From a checkpoint of a small transformer trained on Wikipedia.
Size: width 448, vocabulary 8192.
Architecture: RMSNorm before each block, rotary positions, biases on query, key and value, tied embeddings, normalized queries and keys.
Training: a variant of Muon for these matrices, 612M tokens, 4667 steps.
MLP neurons of a small language model. Each row is named by its layer, matrix (down: output weights) and neuron, and shows model dimensions 48-175. Each number is 200 + 40 x the weight over its row's rms, rounded and kept within 0 to 999. A neuron's up and down rows have the sign that makes its largest values positive.
After each neuron's rows, "fires before" lists the tokens most often just after its 100 highest values on Wikipedia text that the model never trained on. A number after a token or word is its count.

L8.down529,223,197,237,295,278,209,266,200,210,227,216,209,206,221,195,181,192,191,167,241,285,134,158,260,179,311,171,160,170,167,167,251,119,112,215,233,206,164,249,143,206,208,184,168,203,168,181,186,244,264,195,277,218,224,226,200,191,171,235,290,173,167,179,172,211,231,153,172,241,207,204,196,204,148,197,176,250,279,188,269,266,207,142,242,219,255,190,146,212,261,189,149,201,192,252,216,168,153,182,197,164,244,128,198,214,154,215,131,262,183,213,195,202,202,169,192,223,181,223,253,214,236,143,225,268,190,281,244
fires before: " to" 23, " of" 12, " that" 9, " for" 4, "," 4, " with" 4

L4.down512,232,135,245,247,162,226,148,212,195,197,200,125,226,184,184,124,194,194,240,93,234,196,94,195,235,169,156,178,168,152,132,207,195,272,252,269,167,235,192,136,209,152,161,168,200,201,177,179,183,188,227,185,228,185,131,220,238,220,135,229,224,237,133,205,268,160,208,218,177,209,262,226,125,128,253,223,210,154,200,193,202,116,221,249,170,175,173,199,209,211,213,184,175,197,146,246,208,214,123,199,136,233,163,206,264,261,145,198,143,183,177,242,272,241,242,153,200,197,156,229,225,117,191,102,184,223,209,236
fires before: "\n" 51, "\n\n" 5, "  " 5, " 3" 4, "-" 4

L13.down751,254,204,158,192,209,181,237,196,215,193,221,181,219,208,298,228,219,244,263,144,222,195,155,222,166,210,217,176,214,217,201,130,177,233,158,257,186,142,195,243,198,236,239,133,232,201,278,257,240,215,223,250,243,281,285,225,203,270,145,221,227,149,246,200,234,174,230,243,253,159,182,211,255,210,176,199,146,187,229,268,256,209,170,221,250,217,220,137,217,107,300,159,244,188,250,247,271,169,185,222,154,131,156,226,181,187,210,190,239,190,218,150,214,154,150,213,171,155,243,197,175,164,233,210,188,135,196,172
fires before: " of" 64

L12.down887,281,231,271,185,146,250,181,167,143,171,286,232,253,143,200,234,203,201,161,265,222,191,184,172,250,179,137,240,190,136,225,200,223,222,149,251,179,154,200,185,181,135,177,198,241,192,131,187,239,159,206,181,193,194,183,226,146,240,221,230,240,258,282,255,185,190,192,217,148,184,227,213,208,240,140,231,168,244,145,202,210,199,216,130,206,220,160,263,291,193,208,171,159,180,96,164,129,147,196,136,173,170,285,182,198,279,250,182,236,177,186,154,172,174,280,203,212,229,144,188,195,196,196,174,249,161,178,261
fires before: "–" 45, "-" 35, "'" 9

L4.down319,155,236,122,210,199,127,153,191,238,216,181,262,249,165,194,168,206,218,129,156,318,201,206,215,201,214,120,170,143,233,205,269,233,193,265,187,147,163,155,189,188,189,211,202,191,214,210,209,258,175,197,178,209,171,212,149,208,245,307,216,179,297,194,133,214,200,195,218,216,193,178,183,216,230,166,301,220,214,157,204,174,216,249,261,259,126,238,220,127,245,186,173,178,186,205,235,189,234,204,177,222,214,173,218,167,194,215,202,194,190,149,217,197,149,174,213,170,221,269,188,260,165,204,137,203,192,249,235
fires before: " of" 22, "," 22, "." 14, " and" 4

L7.down408,222,195,194,158,272,235,263,195,182,174,224,246,155,202,177,224,218,218,210,200,175,189,213,253,150,216,154,199,179,220,188,222,169,203,186,210,182,249,303,179,146,158,192,206,252,198,183,231,172,163,202,197,187,205,215,186,122,269,201,285,177,203,237,232,204,218,208,222,286,159,221,194,209,194,198,132,213,195,178,146,202,209,218,146,243,222,140,156,143,237,170,153,224,122,170,254,174,146,227,170,218,173,207,190,248,152,182,244,212,221,212,220,236,192,159,228,200,224,166,209,166,215,244,244,212,200,176,170
fires before: " in" 21, " to" 16, " on" 5, " with" 4, " for" 4

L12.down95,302,228,133,168,178,233,165,193,172,212,186,197,237,219,183,154,218,172,271,184,176,251,191,164,159,167,150,230,218,207,185,182,174,171,149,132,200,231,201,161,198,247,234,248,172,222,129,221,235,160,274,228,183,176,177,200,245,214,243,155,245,157,242,155,190,228,153,216,166,151,146,256,170,134,77,229,151,147,202,211,227,234,118,156,230,234,233,217,131,236,239,239,229,244,214,235,198,191,222,272,142,170,236,174,253,203,232,234,226,251,180,246,206,165,166,79,258,185,167,170,196,148,183,189,184,174,220,179
fires before: "\n" 38, "\n\n" 29, " \"" 6

L4.down390,287,155,151,239,223,154,130,240,188,232,188,203,205,248,123,198,151,230,223,158,207,290,189,209,158,169,135,152,202,129,215,277,215,166,94,184,196,220,151,220,214,193,266,136,179,200,182,197,236,186,261,210,217,222,218,294,217,142,178,191,145,217,196,211,199,194,124,235,207,205,173,270,194,197,162,177,243,260,233,202,179,184,201,178,189,207,217,140,247,259,204,172,254,150,235,157,197,197,225,162,169,224,239,179,209,208,217,220,217,222,154,193,251,184,172,225,215,177,182,235,197,239,205,248,171,223,211,150
fires before: "s" 99

L14.down391,271,208,219,307,194,181,212,257,165,142,190,237,286,192,197,241,204,208,230,147,218,163,247,276,191,176,207,145,221,237,183,252,293,270,193,208,222,201,158,193,206,152,249,213,192,179,200,174,175,221,239,178,242,217,201,235,139,236,197,136,191,212,208,181,102,211,215,137,218,195,168,196,212,157,154,187,234,177,156,173,261,203,275,209,196,176,277,222,110,194,97,221,179,162,113,234,260,270,104,181,190,177,258,143,222,218,194,225,130,125,104,268,186,212,171,211,164,256,166,90,179,184,230,223,252,162,176,233
fires before: " to" 40, " in" 6, " back" 4

L8.down834,157,131,212,157,205,172,176,219,124,235,193,206,154,216,188,175,262,270,213,251,153,224,191,200,218,226,152,253,235,184,257,163,200,230,163,229,197,247,235,234,130,208,208,197,219,201,186,133,242,294,238,147,233,228,192,204,211,238,259,156,203,226,125,267,211,139,165,200,211,206,190,108,180,208,197,211,237,208,240,214,213,326,158,198,166,260,137,179,196,234,168,187,96,252,293,254,177,171,195,133,209,230,321,181,250,198,224,180,197,245,215,277,152,194,226,195,168,203,185,208,204,226,197,162,164,121,248,199
fires before: "|" 29, "-" 15, "=" 14, " U" 4

L6.down583,118,173,230,254,233,163,203,171,195,216,187,199,217,126,212,185,320,275,242,217,213,186,190,152,199,188,254,249,228,195,175,233,156,106,221,217,221,183,287,233,172,165,111,258,230,219,216,144,193,129,293,271,187,146,255,231,203,193,243,124,218,263,228,130,169,232,241,244,175,228,237,200,215,172,165,252,232,141,131,270,216,183,130,188,223,195,197,192,199,253,236,197,180,213,253,273,179,232,191,151,238,214,243,209,139,174,210,186,197,121,254,221,171,153,177,173,209,210,221,146,248,248,228,194,225,278,291,172
fires before: "=" 57

L13.down607,237,230,187,212,210,241,228,153,203,177,271,135,272,158,263,150,258,278,194,153,164,202,216,177,234,211,272,239,311,250,198,220,164,197,174,176,225,163,192,250,210,187,176,147,229,150,241,205,258,255,169,253,210,172,196,207,171,241,224,177,173,93,229,188,229,191,228,151,167,160,180,194,195,171,251,199,154,189,298,186,212,250,216,174,160,203,167,158,226,195,166,225,143,119,234,170,224,203,139,242,153,212,191,179,212,206,198,139,207,186,211,255,250,130,207,202,213,191,234,112,153,239,222,191,172,110,208,214
fires before: " of" 28, " that" 11, "s" 10, " to" 7, " by" 7

L7.down67,255,164,141,227,251,164,230,220,232,174,224,159,234,261,277,182,196,168,218,227,203,204,234,151,242,185,217,196,198,126,275,210,200,248,173,150,247,183,217,236,136,201,286,183,191,183,184,223,179,196,126,178,159,208,153,243,188,159,194,220,209,176,227,242,182,151,256,245,138,190,215,248,167,206,192,208,232,134,224,296,207,166,165,240,225,201,233,169,177,269,159,203,231,226,149,272,190,227,220,270,226,227,241,215,169,193,175,170,249,217,167,140,141,185,148,238,237,278,241,132,204,211,241,293,177,240,147,169
fires before: "\n" 38, "  " 25, "\n\n" 4

L9.down419,189,214,199,224,237,206,251,211,272,224,219,211,221,142,201,137,139,253,219,244,268,217,156,262,196,165,246,183,243,232,225,178,169,142,124,189,261,246,165,161,228,263,200,194,196,240,252,237,187,159,208,176,311,166,218,201,283,174,188,188,179,181,117,191,224,173,181,229,165,176,239,191,220,146,235,148,236,224,181,197,214,162,217,94,178,203,147,191,254,208,193,119,189,191,267,256,235,201,158,230,188,193,239,271,182,218,189,250,234,222,187,189,268,154,213,193,211,231,176,315,193,170,129,241,169,183,161,166
fires before: "s" 96

L9.down828,133,212,208,155,198,141,127,272,265,264,227,243,178,214,228,202,271,228,162,186,182,164,149,197,225,125,223,293,207,160,187,204,201,207,209,275,217,159,174,185,208,255,145,174,164,181,157,206,196,202,198,214,190,190,218,207,227,223,185,211,182,269,179,225,197,212,231,227,196,238,225,196,173,213,165,206,141,188,181,226,105,197,159,254,286,262,216,197,211,205,245,180,162,156,215,113,220,231,179,134,212,175,230,164,184,156,154,158,190,166,203,203,222,211,268,160,179,211,151,151,142,172,206,237,262,147,178,179
fires before: " the" 46, " a" 7

L13.down448,207,124,216,206,289,187,174,204,172,258,179,299,219,194,231,131,123,219,210,224,208,154,92,162,197,220,170,202,124,237,186,131,203,208,113,155,214,196,161,173,213,215,202,213,197,236,181,229,195,187,230,167,221,212,236,256,213,147,239,201,205,204,234,155,199,158,187,225,197,220,260,212,142,144,236,226,215,199,204,234,204,238,208,194,175,223,200,151,270,177,174,215,202,134,199,187,123,219,193,146,217,254,199,239,224,204,238,232,146,212,137,231,193,139,182,241,227,234,250,232,221,242,248,198,175,154,236,180
fires before: "ed" 21, "d" 18, "y" 7, "ing" 7, "s" 7, "ance" 6

L4.down140,204,250,240,242,263,179,221,134,171,217,131,195,150,237,114,193,230,165,164,154,186,208,227,172,248,210,147,216,148,240,211,198,225,192,265,208,157,216,172,107,208,131,167,209,156,183,200,225,151,188,217,191,204,261,148,163,240,190,235,173,148,185,135,197,229,250,192,211,245,148,191,172,202,267,178,246,211,166,191,201,250,228,190,300,223,156,166,155,151,173,174,258,202,208,200,221,220,179,194,272,190,154,184,169,189,218,188,191,194,189,154,310,176,171,175,187,171,165,207,192,269,251,197,149,260,205,269,199
fires before: "." 32, "," 32, " and" 8, ")" 7

L9.down748,267,150,233,159,213,179,219,252,182,139,191,202,209,126,225,119,258,237,244,167,209,208,164,234,201,211,209,202,194,192,194,180,228,228,184,155,221,234,277,186,255,201,243,206,254,191,205,205,234,236,158,205,147,143,208,231,127,240,244,130,224,254,199,136,204,144,222,245,213,165,151,215,188,236,242,109,130,223,239,220,190,170,288,221,232,172,218,196,200,212,234,280,220,184,210,191,160,186,124,198,237,201,182,131,292,208,273,212,228,229,153,156,192,240,216,227,225,115,210,171,157,150,244,216,186,193,215,275
fires before: " of" 53, " to" 10

L8.down600,176,225,168,203,151,97,207,157,214,201,163,149,220,109,149,196,152,236,213,132,163,196,162,156,215,151,137,149,249,158,191,179,197,235,265,223,144,244,172,181,216,236,209,221,284,222,179,183,184,168,259,188,188,188,228,156,277,143,209,284,242,239,244,206,211,195,233,217,171,254,225,223,180,173,268,233,182,278,131,165,190,192,227,185,223,164,284,158,155,266,244,227,247,203,185,178,170,212,209,288,152,219,145,195,219,211,206,202,227,168,123,136,235,282,208,233,207,196,274,182,235,232,120,180,214,245,177,177
fires before: "\n\n" 21, " |" 20, " Label" 12, "\n" 6, ":" 6

L6.down497,218,262,236,171,208,174,237,269,180,244,173,184,240,267,225,150,192,203,216,206,118,250,175,202,185,235,214,229,211,207,238,159,155,200,199,222,224,200,98,212,235,224,221,194,197,134,276,198,248,187,187,169,189,198,165,191,209,171,186,192,142,221,297,136,183,308,224,244,175,219,196,186,150,232,165,212,233,246,229,160,151,206,237,139,167,202,280,154,206,186,191,205,133,181,270,149,193,214,232,213,170,209,216,185,207,180,88,262,182,176,278,206,218,227,188,230,257,243,243,227,139,190,189,201,207,206,225,197
fires before: "|" 89

L8.down499,161,198,228,232,187,203,298,217,158,179,196,213,232,122,195,142,160,205,174,208,183,171,183,161,187,160,196,200,142,184,192,214,244,209,175,148,223,272,132,161,241,159,217,285,203,208,182,165,173,161,224,136,208,168,215,151,218,158,204,141,155,212,230,236,218,161,253,194,238,238,207,204,223,168,200,172,222,239,266,139,194,208,199,185,160,167,245,233,157,286,124,156,260,238,183,206,163,139,131,243,167,112,149,192,156,263,187,137,259,224,224,163,212,214,235,153,170,255,251,217,175,172,151,185,228,245,227,158
fires before: "|" 27, "=" 13, "-" 12

L7.down352,115,222,241,204,232,195,263,156,263,170,240,261,163,239,229,171,227,185,215,156,241,173,183,183,176,195,119,185,208,187,272,194,162,196,135,141,151,282,141,179,93,221,175,256,146,276,207,258,195,197,219,146,185,209,164,213,143,207,206,178,141,161,156,207,184,221,170,140,207,196,233,156,249,201,185,225,152,255,240,213,179,182,178,256,136,248,174,146,181,192,138,254,180,140,227,158,222,186,201,225,165,132,239,187,176,206,217,169,217,180,206,179,197,224,200,191,216,190,286,244,258,187,203,273,208,208,217,245
fires before: "=" 37, "|" 9, "R" 7, "-" 7

L13.down515,220,229,122,136,200,192,242,251,185,148,159,231,166,159,216,190,169,305,184,266,178,206,220,149,202,206,280,205,197,237,194,204,185,160,153,249,164,217,160,255,219,134,196,213,197,160,191,236,256,210,181,180,217,161,173,167,167,189,230,188,256,173,219,209,186,227,198,222,125,235,178,221,258,203,209,195,233,217,193,277,202,219,149,189,218,104,175,199,222,244,211,172,193,153,165,159,145,140,229,170,220,194,229,246,148,242,135,187,281,183,154,151,218,194,199,232,209,261,174,260,220,213,176,184,225,178,221,162
fires before: "'" 83, "," 10

L2.down670,258,187,239,227,173,214,222,211,250,263,203,235,181,257,196,229,106,156,152,190,149,206,173,234,194,258,184,250,166,240,194,199,148,220,202,156,165,235,271,156,157,218,191,196,227,203,240,195,184,220,170,223,195,160,213,194,184,153,158,202,182,222,202,261,140,196,265,154,151,138,255,214,237,233,208,225,271,244,220,212,221,242,204,200,254,209,221,180,189,236,225,222,238,164,241,196,216,220,198,233,188,195,197,202,189,204,224,200,248,214,237,237,260,162,128,157,194,210,195,234,197,221,185,194,309,303,217,210
fires before: "=" 52, "Career" 4

L2.down265,108,137,258,225,224,204,167,199,225,199,203,241,249,185,174,197,211,244,126,191,146,204,216,140,184,161,245,287,150,222,168,154,233,207,254,146,203,222,270,232,154,172,180,257,244,151,208,202,226,157,251,200,199,238,206,229,122,190,255,197,182,180,215,146,199,160,274,239,158,149,242,151,237,191,131,160,227,123,280,161,191,191,154,194,185,210,245,133,195,190,156,270,167,253,268,170,220,197,219,197,242,128,200,211,269,128,160,200,235,147,258,273,203,186,226,250,263,225,174,225,235,210,190,221,281,191,207,211
fires before: "-" 37, "=" 15, "\n" 6, " a" 5, " the" 4

L8.down124,187,248,203,221,239,219,215,230,209,231,91,207,169,195,228,155,182,182,316,161,188,199,208,263,132,224,152,214,229,187,237,169,192,242,169,116,192,203,231,195,290,224,223,171,192,198,254,194,190,211,187,221,184,235,197,267,194,164,165,256,231,144,220,168,209,166,155,202,216,183,184,173,186,248,183,243,287,177,171,198,252,236,186,178,213,256,196,250,186,194,184,208,234,181,140,158,236,253,157,212,151,198,219,195,187,154,183,157,241,173,150,256,160,146,194,234,206,226,148,222,144,272,256,209,272,228,278,241
fires before: "|" 100

L7.down34,272,199,154,231,190,252,153,195,220,167,209,257,206,201,169,208,222,258,188,196,144,214,234,193,217,188,232,122,159,184,190,226,163,195,203,136,210,243,151,141,298,159,152,229,101,212,195,229,230,205,235,186,260,149,181,211,162,191,181,151,129,239,192,151,169,153,125,190,173,200,217,208,280,211,207,140,270,219,175,254,149,229,153,204,272,174,248,184,203,187,133,202,203,151,290,228,186,201,119,195,195,126,246,172,169,246,257,103,241,149,201,131,244,190,216,179,145,244,178,183,176,165,130,204,224,269,181,156
fires before: "-" 49, "," 4, "'" 4

L9.down683,125,166,217,145,242,179,188,174,245,196,139,147,174,189,218,253,219,234,238,235,198,200,179,218,172,202,250,153,241,193,179,230,217,231,185,152,220,144,182,191,204,108,160,137,244,225,229,193,204,231,188,186,248,208,238,178,169,269,151,178,158,269,219,241,263,142,215,214,259,192,209,172,144,219,206,274,188,214,184,214,125,260,180,148,197,219,118,202,190,236,163,134,222,173,189,218,193,168,124,269,193,188,204,260,154,236,252,155,264,181,157,174,189,207,236,137,180,163,273,206,235,140,288,253,179,209,126,164
fires before: "=" 45, " of" 18, " =" 10, " and" 4

L4.down608,180,256,182,136,228,168,181,234,253,164,188,178,167,236,207,218,163,180,241,219,253,183,201,294,214,222,268,154,216,257,233,192,96,181,140,162,183,272,212,224,212,141,221,164,235,223,185,282,217,216,170,178,256,126,255,213,213,285,208,160,185,203,135,149,193,156,197,212,218,110,225,219,247,267,120,197,261,215,156,193,262,225,250,156,184,142,236,263,210,161,209,184,207,145,156,228,154,187,244,247,185,215,223,194,223,196,147,215,164,212,219,233,205,147,181,232,218,267,200,185,198,219,132,175,258,207,244,225
fires before: "=" 63, ")" 11, "/" 6, "s" 6

L9.down330,219,291,204,208,293,196,212,164,199,194,163,189,222,202,224,190,222,240,250,188,189,166,198,179,227,191,194,165,220,239,245,230,173,221,194,193,254,162,180,239,172,222,190,235,213,212,194,135,150,276,129,162,213,198,206,230,221,230,220,191,160,179,238,169,162,204,239,210,140,222,250,152,222,268,202,154,234,205,265,204,160,170,149,137,237,197,231,187,203,261,142,221,135,189,201,149,165,189,243,221,127,212,207,264,127,171,232,111,228,184,252,175,198,150,245,195,275,223,216,151,141,178,236,224,205,180,175,319
fires before: "|" 97

L12.down406,161,182,256,237,259,166,207,183,207,181,126,186,268,227,250,178,228,216,247,236,269,205,140,141,207,234,244,253,215,235,154,162,162,189,247,241,180,207,216,156,194,149,145,206,207,221,217,197,179,194,268,240,209,215,216,214,189,193,222,170,120,283,287,157,291,203,198,191,189,222,280,163,206,196,198,245,169,201,168,259,139,165,187,200,184,212,180,203,151,187,254,201,160,124,235,191,130,162,128,191,212,155,252,141,210,166,227,139,210,182,134,208,138,206,202,214,179,232,216,189,198,189,182,186,220,225,211,194
fires before: " a" 34, " an" 8, " the" 8, " \"" 4, " part" 4

L6.down705,188,196,208,147,162,256,243,249,181,191,270,200,213,224,221,165,111,221,244,208,234,144,174,239,185,221,172,274,228,201,197,159,165,178,176,133,236,218,204,207,283,165,200,209,169,180,181,153,178,236,129,304,176,180,153,224,182,156,141,194,209,114,230,300,204,214,186,205,226,182,218,203,206,199,217,209,215,165,244,154,196,261,283,241,163,187,149,230,214,184,146,141,128,206,178,190,221,237,225,236,195,219,244,250,172,244,172,195,181,267,186,261,235,124,167,241,190,198,173,224,208,232,231,241,145,195,166,173
fires before: "|" 41, " the" 12, " station" 5

L9.down807,193,93,206,197,262,152,207,256,227,194,228,218,278,227,205,163,221,191,204,150,266,278,164,245,182,214,214,224,207,196,217,261,143,285,176,155,180,221,162,264,204,237,230,254,212,216,210,194,290,213,168,229,213,242,186,146,265,237,246,190,228,129,195,197,179,187,176,230,160,225,212,174,241,207,186,208,210,137,206,260,182,246,193,236,271,148,207,212,150,169,191,202,203,177,151,190,215,181,204,158,179,185,221,246,182,263,217,200,162,192,267,158,185,159,198,203,115,213,276,255,250,190,217,175,291,223,202,230
fires before: " |" 27, " of" 19, "=" 11, " =" 6, "ground" 5

L9.down622,201,288,244,214,250,221,243,202,145,162,134,250,206,212,194,222,201,216,201,259,188,207,207,198,134,248,260,206,271,171,182,209,130,116,208,256,123,268,313,138,227,205,168,169,184,190,200,159,138,220,193,187,189,203,228,230,180,249,184,193,168,209,150,208,147,238,258,248,220,233,173,158,155,209,202,161,79,261,216,162,235,287,158,169,182,171,134,196,123,172,214,255,178,195,213,199,198,153,203,202,196,180,195,155,193,165,249,188,221,217,263,196,209,319,201,242,307,217,144,230,215,237,185,239,195,183,231,195
fires before: " to" 57, "," 6, " on" 5

L12.down552,190,118,180,158,209,232,186,194,254,249,220,261,215,121,209,252,163,197,254,87,184,202,150,226,147,211,150,156,254,167,122,209,100,268,226,210,186,171,136,163,220,232,178,163,202,180,144,206,229,173,284,182,228,197,186,231,173,232,220,143,178,170,266,177,199,256,262,148,236,186,221,153,203,183,231,160,203,265,145,222,141,137,167,224,211,181,175,151,164,156,122,188,165,226,202,172,186,252,109,180,170,213,165,214,176,235,295,162,144,185,285,188,208,190,197,237,252,182,167,225,183,185,143,207,177,262,177,167
fires before: " of" 51, "," 8, " was" 4

L7.down172,178,216,218,228,182,156,142,219,223,209,255,198,316,161,243,185,207,152,167,201,151,200,148,229,212,266,167,183,247,199,157,229,199,144,216,160,227,208,188,188,239,227,238,209,246,236,167,206,147,164,188,251,148,189,180,110,289,218,164,145,128,263,213,161,210,215,188,222,193,151,248,122,166,180,176,216,189,177,215,239,204,202,266,198,275,192,175,215,250,206,276,221,183,136,179,223,205,186,169,154,267,200,237,198,301,222,252,255,245,203,234,170,178,187,242,178,170,182,142,222,194,169,233,152,265,135,156,166
fires before: " that" 29, " to" 15, " \"" 7, " the" 7

L5.down667,197,227,192,204,147,228,251,295,231,200,143,193,268,293,170,146,216,232,145,227,194,193,202,188,204,256,179,130,139,200,235,201,233,182,127,263,166,171,175,263,170,172,213,241,225,201,165,231,182,158,178,183,235,205,132,214,195,176,176,214,175,219,196,249,201,252,264,155,196,228,185,209,157,169,204,274,286,232,212,174,156,160,173,212,295,226,178,149,221,257,258,268,159,200,260,249,196,217,246,131,235,218,210,172,172,112,284,195,258,106,167,196,294,168,158,188,197,219,175,243,203,149,215,202,225,228,188,230
fires before: "-" 30, "=" 13, " List" 12, "|" 11

L14.down523,180,190,204,198,194,194,217,197,131,250,162,245,114,194,213,239,99,191,200,231,205,221,182,178,203,180,305,228,182,207,169,235,179,148,199,239,224,195,210,191,270,260,206,176,202,181,190,134,238,237,243,222,170,201,205,203,196,253,212,300,284,224,232,211,197,218,222,168,256,232,118,224,188,209,217,206,172,238,266,208,231,231,209,154,228,187,189,185,175,198,230,238,177,161,185,282,187,191,169,191,249,219,192,222,247,255,211,223,207,207,211,177,242,225,158,199,173,228,193,169,158,198,174,266,237,214,216,175
fires before: "," 21, "." 20, " and" 9, " in" 5, " of" 5

L6.down791,240,203,203,155,239,225,197,242,158,214,147,301,320,260,199,185,158,238,189,188,213,153,213,270,180,207,190,183,253,236,140,195,226,198,204,172,147,203,227,241,176,191,157,161,270,172,232,179,190,255,205,192,228,265,208,135,198,168,203,208,265,273,216,191,189,227,218,210,205,142,214,236,226,176,88,189,274,214,207,170,189,169,275,230,169,189,219,114,190,244,156,249,164,200,241,213,225,202,142,228,181,202,196,162,156,141,164,135,215,188,216,215,239,216,208,216,149,247,178,302,166,167,152,220,233,217,189,167
fires before: "=" 60

L6.down301,231,165,225,234,231,158,204,234,242,174,227,227,240,172,186,253,170,182,190,229,217,222,172,135,220,215,232,145,231,246,293,223,270,159,178,147,194,171,198,200,193,203,222,176,155,230,159,221,159,211,222,215,241,271,182,194,166,189,200,218,263,257,236,263,241,240,226,217,222,142,210,254,152,155,119,221,161,171,206,208,304,203,166,204,259,163,184,174,153,189,198,217,202,203,234,166,224,171,179,267,200,179,208,141,167,207,205,227,156,137,159,202,187,267,256,134,247,184,141,132,172,246,198,246,230,211,174,179
fires before: "\n" 44, "\n\n" 37, " at" 6, " in" 5

L2.down241,178,229,270,306,271,201,218,176,162,213,194,283,223,192,180,248,143,231,250,207,194,243,271,137,256,212,213,142,231,171,198,126,134,255,187,198,192,296,130,148,205,144,192,191,220,218,146,154,156,310,208,186,216,194,171,121,219,199,156,165,195,197,162,208,189,208,237,141,228,155,121,146,242,170,177,248,150,183,213,163,221,257,230,186,233,213,169,186,116,201,171,176,242,123,138,202,282,170,218,196,217,192,251,210,232,202,265,203,229,169,169,230,240,171,206,212,254,159,219,242,223,221,219,188,167,152,183,206
fires before: " in" 25, " by" 13, " on" 9, " at" 7, "." 5, " to" 5

L2.down317,100,198,198,254,145,189,171,139,151,210,145,209,185,234,244,196,246,210,234,223,185,186,136,249,195,218,190,164,286,189,262,182,193,236,179,172,189,187,185,232,235,166,231,189,247,243,183,237,169,277,252,147,140,207,216,181,232,203,254,143,265,193,113,171,286,226,226,212,248,207,211,178,245,257,209,212,157,233,187,179,251,253,163,180,139,218,222,257,235,176,157,255,229,185,168,263,224,238,224,226,202,149,241,174,205,271,220,195,191,114,188,208,261,183,213,160,263,226,274,257,149,240,283,215,198,189,239,167
fires before: "=" 60, "|" 7, "The" 6

L12.down124,210,145,154,243,239,236,241,258,213,224,242,308,273,204,290,208,220,237,234,256,259,245,172,258,177,272,211,168,165,197,248,135,179,182,205,246,160,149,229,202,137,290,205,209,152,228,195,160,179,231,151,186,190,204,216,119,186,205,184,232,149,146,282,237,192,124,153,237,115,145,255,166,146,159,214,233,177,165,166,224,218,166,196,195,184,242,245,211,206,177,161,222,213,212,194,210,207,180,202,174,196,174,229,155,217,231,218,231,258,170,114,215,241,176,197,195,215,229,213,262,96,162,154,207,102,226,144,203
fires before: "z" 28, "s" 13, "d" 7, "l" 4, "er" 4

L8.down211,252,172,233,204,286,197,227,219,129,145,254,235,191,147,189,103,143,307,226,198,210,216,168,212,159,223,177,136,227,266,196,218,176,192,167,209,241,211,273,227,225,173,194,213,176,177,166,181,241,168,256,217,181,242,193,242,283,211,254,156,122,208,236,139,178,140,219,159,256,219,198,160,240,154,224,211,273,202,132,233,262,194,246,210,217,256,275,207,227,222,187,183,189,208,193,201,197,189,217,142,190,140,196,144,252,148,190,211,232,231,210,186,195,221,171,248,196,189,176,160,203,228,211,204,248,183,274,159
fires before: " to" 54

L9.down532,143,196,212,262,153,145,188,125,173,201,219,156,195,115,197,191,229,221,176,196,225,190,190,190,259,258,193,128,180,171,147,168,156,235,200,193,155,184,129,120,171,222,226,215,196,218,179,172,257,270,262,137,193,137,168,305,160,167,179,254,202,191,180,211,197,211,252,190,227,187,222,248,199,196,232,228,162,217,244,195,248,235,234,225,194,246,208,147,196,207,161,236,232,194,235,187,138,246,299,238,195,201,242,252,150,260,140,220,177,208,192,204,126,228,266,221,207,206,192,173,190,149,239,188,185,227,222,282
fires before: " |" 49, "\n" 20, "," 7

L13.down894,169,228,177,213,167,168,167,196,186,197,190,195,267,277,184,155,161,275,221,235,246,204,260,193,194,218,147,297,203,145,254,252,210,189,167,240,205,256,194,200,202,204,183,293,227,179,226,187,274,198,235,125,183,233,233,231,213,191,215,221,174,200,210,178,194,261,283,226,251,224,165,225,202,218,149,217,231,248,173,163,163,154,257,151,182,238,231,167,222,153,193,189,231,228,212,149,151,196,169,199,189,159,226,177,214,183,167,114,182,103,189,198,242,239,127,163,245,230,153,272,174,234,188,206,219,232,171,146
fires before: "=" 67, "\n\n" 33

L4.down717,243,222,243,201,240,190,253,261,159,231,177,249,183,194,203,180,181,237,255,155,211,202,271,180,191,217,145,212,191,205,138,165,214,235,201,182,174,220,181,212,211,209,174,195,129,195,275,181,191,187,224,189,118,244,220,160,187,210,280,139,136,221,205,279,255,205,202,197,245,221,194,145,200,170,177,110,188,256,231,226,199,248,181,213,306,127,226,197,168,248,120,252,189,165,205,214,172,136,127,245,202,191,268,174,189,203,205,167,242,167,254,226,201,165,236,245,178,194,155,180,181,199,224,182,226,202,216,238
fires before: "," 18, " of" 14, " to" 11, "." 10, " in" 8, " with" 6